config = dict(
    num_hidden_layers=9,
    hidden_size=256,
    num_attention_heads=2,
    num_key_value_heads=2,
    head_dim=128,
    intermediate_size=1024,
    vocab_size=2119,
    hidden_act='tanh_gelu',
    norm='rmsnorm',
    norm_place='pre',
    norm_eps=1e-05,
    positions='learned',
    qk_norm=False,
    attn_scale=0.0884,
    bias='all',
    tie_word_embeddings=True,
    parallel_block=False,
    init='normal',
    init_std_qkv=0.0312,
    init_std_o=0.00738,
    init_std_up=0.0312,
    init_std_down=0.00738,
    optimizer='muon_variant',
    learning_rate=0.0121,
    beta1=0.9,
    weight_decay=0.0055,
    lr_head=0.00462,
    max_grad_norm=2.0,
    warmup_steps=200,
    schedule='cos',
    final_lr_fraction=0.0,
    batch_tokens=[16384, 32768],
    max_seq_len=2048,
    doc_mask=True,
    train_tokens=250000000,
    max_steps=10705,
    dataset='wikipedia_en',
)
MLP neurons of a small language model. Each row is named by its layer, matrix (up: input weights) and neuron, and shows model dimensions 112-207. Each number is 500 + 40 x the weight over its row's rms, rounded and kept within 0 to 999. Numbers have three digits each.
Before each neuron's rows, "fires after" lists the tokens most often just before its 100 highest values on Wikipedia text that the model never trained on.

fires after: "0", " U", " served", "'", " Sup"
L4.up639:391509453477509429483457453508388461581469522503456470469476438472485530476460490448536516509508482507513529434569414400449496508492473455542526555455468504492593516502439467486645387484535486499455509550472508463478436497501522535516445485545484519472495523513540499475541485407502503415

fires after: " ", " are", " was", " were"
L4.up430:507512494522498488526472488519517551581485508414513487412523540505546496481471465562437475517473480561482537487516460483495440498415528505520530540486473486483454527566545517536491471464487454541522581473510530515507564450492494473458543540478525498502439552525478503480452552459515529537

fires after: " p", " j", " app", " comp", " de", " w"
L4.up635:488500472468484539522524467533512537464458471556481501517457490548494527488461440447516510481525470564470562507448502538475538503489498536498456471488455459539576510445480456501533465484516484551468499358477443450541452499497523536544535506475440509459432579497434553457455435530465577488

fires after: " R", " J", " v", " G", " B", "os"
L4.up240:574526520461446509555505526571482520494521544537566531410488517441507490537441478501510541509511448494475477507476533538495500520473503450432454513528514485523490465531485484510441505493521528466499475414534493466511555482542562474499463496445525480439471509532470517534488465503518506459

fires after: ",", "et", "g", " as", " n", " p"
L2.up523:547472475447538547564540564467538473477541507508479520486477445550481496536500483485447500510529503491443491535513488535457437542485508536534548493489509499486552488495497521462614517503472510506529531480448494475529504512534448513461543592463403563442462507469550451525437520561500517507

fires after: "\n", " T", " life", "istory"
L2.up150:462512548567487451481447552497558436459479471476489552482495444490521534515548540504410488473453482444528484507518510477423537428568516563509510569544469565498523503442510471482544508460447482546442497445519467551517486480525478467531513508431588560540474468517477563539549552448512495454

fires after: " M", "M", " ", "T", " T", "C"
L4.up868:580523581525515517600510468474482450482465527490534538521546554527462532469463527461474512608486421484519548467465467525493503502518525492472463481479499533491443535463537519473590424476472470534582472479613529497569581527502507499525449513484507428553572512478471536535499416494505500470

fires after: " al", " Al", " col", "re", " gr", "r"
L4.up152:551408527499514531454528519524443522462468476449525549523518445517482483493469505570492474496518490567491519522489486541525476491471476443444534449483549431556585461504511466529531490435468563598523440504525438472528561463548490487479481555464483526497503477593397474505449536456503510626

fires after: ".", " l", " S"
L2.up534:550484474504574474483518453468500460442525544506532465450527540502548521541417533486551489549523503481476493529486499431496558468495502554473546489527537503448528484504497477530484505464560514518485471490497509561505595407457428538439474583579496485439529492496587528508555428570464520495

fires after: " the", " pop", " The", "ens", " T"
L4.up30:556522496485500480493519474448468500504482504491458559414450510554543524450497518522535480544494499476417477534491488521532465496426494519569528541483491507534464497501417548466519465559495498509566533504483489482530495553451507471508454507562594512567541486526494401445505475437497553512

fires after: ",", " and"
L4.up362:509448564536556445511573496557511527510527488507524369490492503538460490484540497510482503467496548498506502472531481532578484479487509548560543487533483543452489473483465551445540484504495425530480487479462522491541457536522481486563440478512465425510520458541497464497517537494533548468

fires after: "\n", "1", " "
L2.up755:568536485464502543567501513527495506454560511512562497510481551486391522529548490487530470578500445450508475509482450499414463485473551517448555468516505489469512433510487511461477451508519484528451474508549487591454492509506546517512527501507500507495526466484584539446488568528490513537

fires after: " pop", "-", " Rep", " ", " P", "ic"
L2.up199:445467451443511520458529518487504469497428528478519563524463507571552568494411511409509515491518546501458509476517525507546440434489463449550457508544483487554482550482480496484507441503488490469476568497447525488460501494471512488527447511515528468506466546491451507498519447476423486456

fires after: "\n", " s", " g", " re", " e"
L4.up312:569546479525501502469500491511536507440543454537516460527407513512525494503510503457483521419563510424490409473447555548518508556477506530527490446538568494520440439510496564466475516461549482434521535514498516501449582526541507472521479417493514445435547579490484501485544504511577450491

fires after: "2", "-", "0", "\n", " ", "1"
L2.up480:541547505415531473461476471459524414395515506486519496478519511558529487458543486471577422502514550508546532525443515493510545480483504629520465466507536496519537473450559495428493431451514575426464442490486474483486535495479483479547498506534489418490487534486518461496473492525448497562

fires after: " the", " in", " a", " to", " at"
L4.up963:462505497499572498468519534488519553511466499420533534468586533510532482509551440403545484519455520481510467444479443469441432464455445423521425485504456459515478495475466495502488554478489513518530537468511502563563460541531425468546426486517555483556443467512549585498525500534524609523

fires after: "\n", " Year", ".", "os", "itle", "ate"
L2.up771:550518500598555472462487503516498514508455518500500526491589486510520484485536435445487562549447480513455434442490485581459471508510567435467471468528547505451461484465461496570519536435497550530524550484485510504547493587471536549468441506426543540534512507428495602432516548469511502524

fires after: "\n", " in", " of"
L4.up864:483472540591423439484434458460488546544523517526511499507588619471468501444486470449526480505522614467468487487455544586542479482582490488428449474554479481455474508485541536523491535492482436520512517467447520482482558534486508477487591531510532500532505455500454499550445514461428495536

fires after: " inter", " sub", " inv", "rib", "ec", " s"
L4.up553:508559523516527510509496549500471458573534408446496523444586616552539459463507466493511494501550562536539422509503449537499443511505508553529511548578546429545515451405472439503514544501440496531510493495470556501493537513533557550475458622534455464485542512550502478526492477497468429489

fires after: " qu", " tr", " c", " m", "al", " ch"
L4.up992:481432529494478539518494531482578501487436493460502471539537475499488483569521519471504454544473458503447508486493482601488551489465494510473543507503379529473462477485486463539513511457507567561461484473516441509446546472473489469419513422493419464498464474640513490434515576599547523530

fires after: " child", ",", ".", "ild", "G", " that"
L2.up599:482512526500505490512487547504516464473601475577555468490460458544511576546492423549435480454569545544450452509474511482477513506476516503480524507520478474534479512520425595546506516525454519507615511461478448502478477515488513505482444482529490482484531527620471493566493460489527495521

fires after: " J", " M", "1", "J", "M"
L4.up469:489532503527499559483465513471538599518480492440584458553495444492480520467466469523484458493516547509437472475529454476469512475491534518453548470503528531415491533473477483442479489574444478521498506502504551437461490446535462467539501520503510518476459503521580456542476465472482444511

fires after: ",", " in", " In", " and", " On", " along"
L4.up195:500450479515622556535456511548506550514512586473523528595509561499497484488527542519506452517498426512498562434492524530531575502545521470468457521454469438572497543509536530447481613483499534566558565425464531511499524522516483528551500452502476460581549512494520508552503476408453485533

fires after: " |", "|", "n", "3", "|---|"
L4.up39:530492425458424516471477480510469527574460456515582473598482451502502526500443547495487471469479509512469449505491478491499558544527506512495496477474472519517507526519515492580455461452492477526532542513480550519482522476542568434509557460593510495419550485556586400535512564504453417506

fires after: "\n"
L4.up528:535508487429510526494497381448474517515507419483532523532535564525496483514495456464504545466557517459564444536464478500526529497490495495466491492488548512471439512472514505458480546507478473504479508421475481461498540498466566591474532603454487448492561498473445487506414470426487471558

fires after: "\n", "|---|---|---|---", " M", "|---|---", " s"
L2.up589:538443466531515543486445460451467476511505537482518422471490487549486517425470526582568502438509495496445498476492512525534532531404523447472453497530521519508512482517505529479502475554557502551533495436572508477597499469454488506558461471495514512504556517497532459467481439464464480504

fires after: " the", " a", " of", " for", "s"
L4.up262:401546482521511504509515504516499510486478563530517558537558455456504497531600457534486482546525498546446475525487543448553471468471483464481452462481506485510492506484532510537563534473488560497492569536545454519512493471527438480586478526489536449541496529462485495580522554532501578472

fires after: " ", "-", "–", " G", "2", "["
L4.up422:537459581498527497468462444521491449450565548500528540491529423471493500484548457452449512497513443457453507463504516508526456516516548473491495524533589500503424536458495554459550527522488509512496563493486472523490544569496454446504535516536476467481508498497467447514461493450499555379

fires after: " desc", " m", " A", " cont", " c"
L2.up70:450464576419508480471497504473542443484499547486515542470494526514463528571467485531450507568513553448480508473479515447503496501446482438417441444448498491517479484541513519471488485514527487432451530459480477559490558452526418480553432463595480464513479491548466472472496518491490500549

fires after: " was", " is", " were", " be", " are"
L4.up44:475469496539406476498536473496478471528490497510516511488519544467625537456528449469524490465471470486568499473578455465464547466433534500495462526507520530462548514479524554467540444457541468537503487482522533488489518480518551449480499502507485449506566510565524491502490571409502572460

fires after: " to", " B", " of", " Bl", " –"
L4.up100:482433551499409535527498574446511537508419459469479515490562573478548482495558435516553525469393495471548535557501477531495550449502477486526383555524475479484560544454473587490478539493460463516497525463482517481518503569466489436475440519509538494547513499464585543488465531369535543461

fires after: "\n", " in", " In", " off"
L4.up976:493467513434524516553461489513527464609489496486548526458487519488593529536517514549547552520580483475442474516494536493553517509474511427521521460476522482425457529517538519566517494476472508573497547487473483474544456518494499472553535540474498522493584514482529477456542494462442493500

fires after: "\n", "|---|---|---|---", " f", " M"
L2.up620:508406499528509523474483577461450485467579447436517580548589516520518441445520537469564506525528462531505530563468515500550487441587499432504555467490525471502509529537537517484549504552516485484487452455502505532546452487480537452582502508509504574466455548527525425499468558509455501514

fires after: " a", " an", " g", " the"
L4.up968:514455494564520521521442499497525515507506515511525449508549538489526535562550485527468444458497504567475524553535458510497527481549557520550548618534503506507479486486364493509493535493486513500479552474526515541609460494524486468465489476505534517563494453539448502525574535486490538490

fires after: "-", "ic", " un", "d", "n"
L4.up2:530545508544414465487505543575482446494558494492473501509481513503547457491384488467459543490525448527500638499524475513454535472503512546488559393490462485477500531466466497508523439445436568543528586543505502470510466532508484524477521549585486550476463489553486456521524527440492492457

fires after: " w", " dep", " p", " prov", "k", " def"
L4.up995:467445539530508473470548462474482542503551516513541453533537521496579522447517451467522579543551492449442461481448492502452469499484545515554522482422404556513527451440477452501501477473491471559516568470493445523538521519431505497431514450499435495504479526482430495534473489486539509453

fires after: " ", "-"
L4.up999:513479448529467498549425491466560434503501596475501541456464492529549473470428423464447535467527450494490484412455535533480519512492419464551521425495491562440488532557540581485521487447474463579474536435515575484560574537509460555441516387465450494474481500508528476540533441469441584475

fires after: " |", ".", "|", " United"
L2.up105:563469502545502505532497571452458527535615472475560446531458465428481450526525488531518462534436529520534505494435546436465484555339451507501508506468510443475540492507458561488529509503518533527497520518477518540460491508464513483438468587512491546463515470565497474499463500580414461535

fires after: "\n", "2", "C", "-", "9", "0"
L2.up123:478435485440434481489496586506532514505468560496427414510484506420459611476488437516535516542529504447486417527445471495489532473501461524517590545553534538482397508502497545511572490471434561469467486501467510574498541567463500604431567464532496474513460516463575470463484476487478486504

fires after: " ", " (", " s"
L4.up379:482554512483579570509567528523441539509459569517574578483501469468559557503496456547474524493459527512460459456480461479448475548503516434436474468498527496484482524411504474517500557489379560523509553491510452515498510510478474517428469423454527436539391460478564554495529521419515491452

fires after: "d", " inv", " ex", "r", " In", "m"
L4.up114:512458513538469489590534437469508499550416496454483500516527554480553535497528452464509483546559534528503528507521558472475442577526493458557536415467487466509475455453571471540451503517446500573508494521502494559505512434516550557520429498500501546518513436542549462492536481478442479545

fires after: "9", " inv", " Mar"
L4.up640:466427534482479554430474484471551526498484534457510502520572517472556511439524463483480510513476530496550475507493528500493538571519507504509509449467582472566502555494453544492506481528500518541538460499470461510490497491489551495497397524509492539554525542468439494535478453493457562490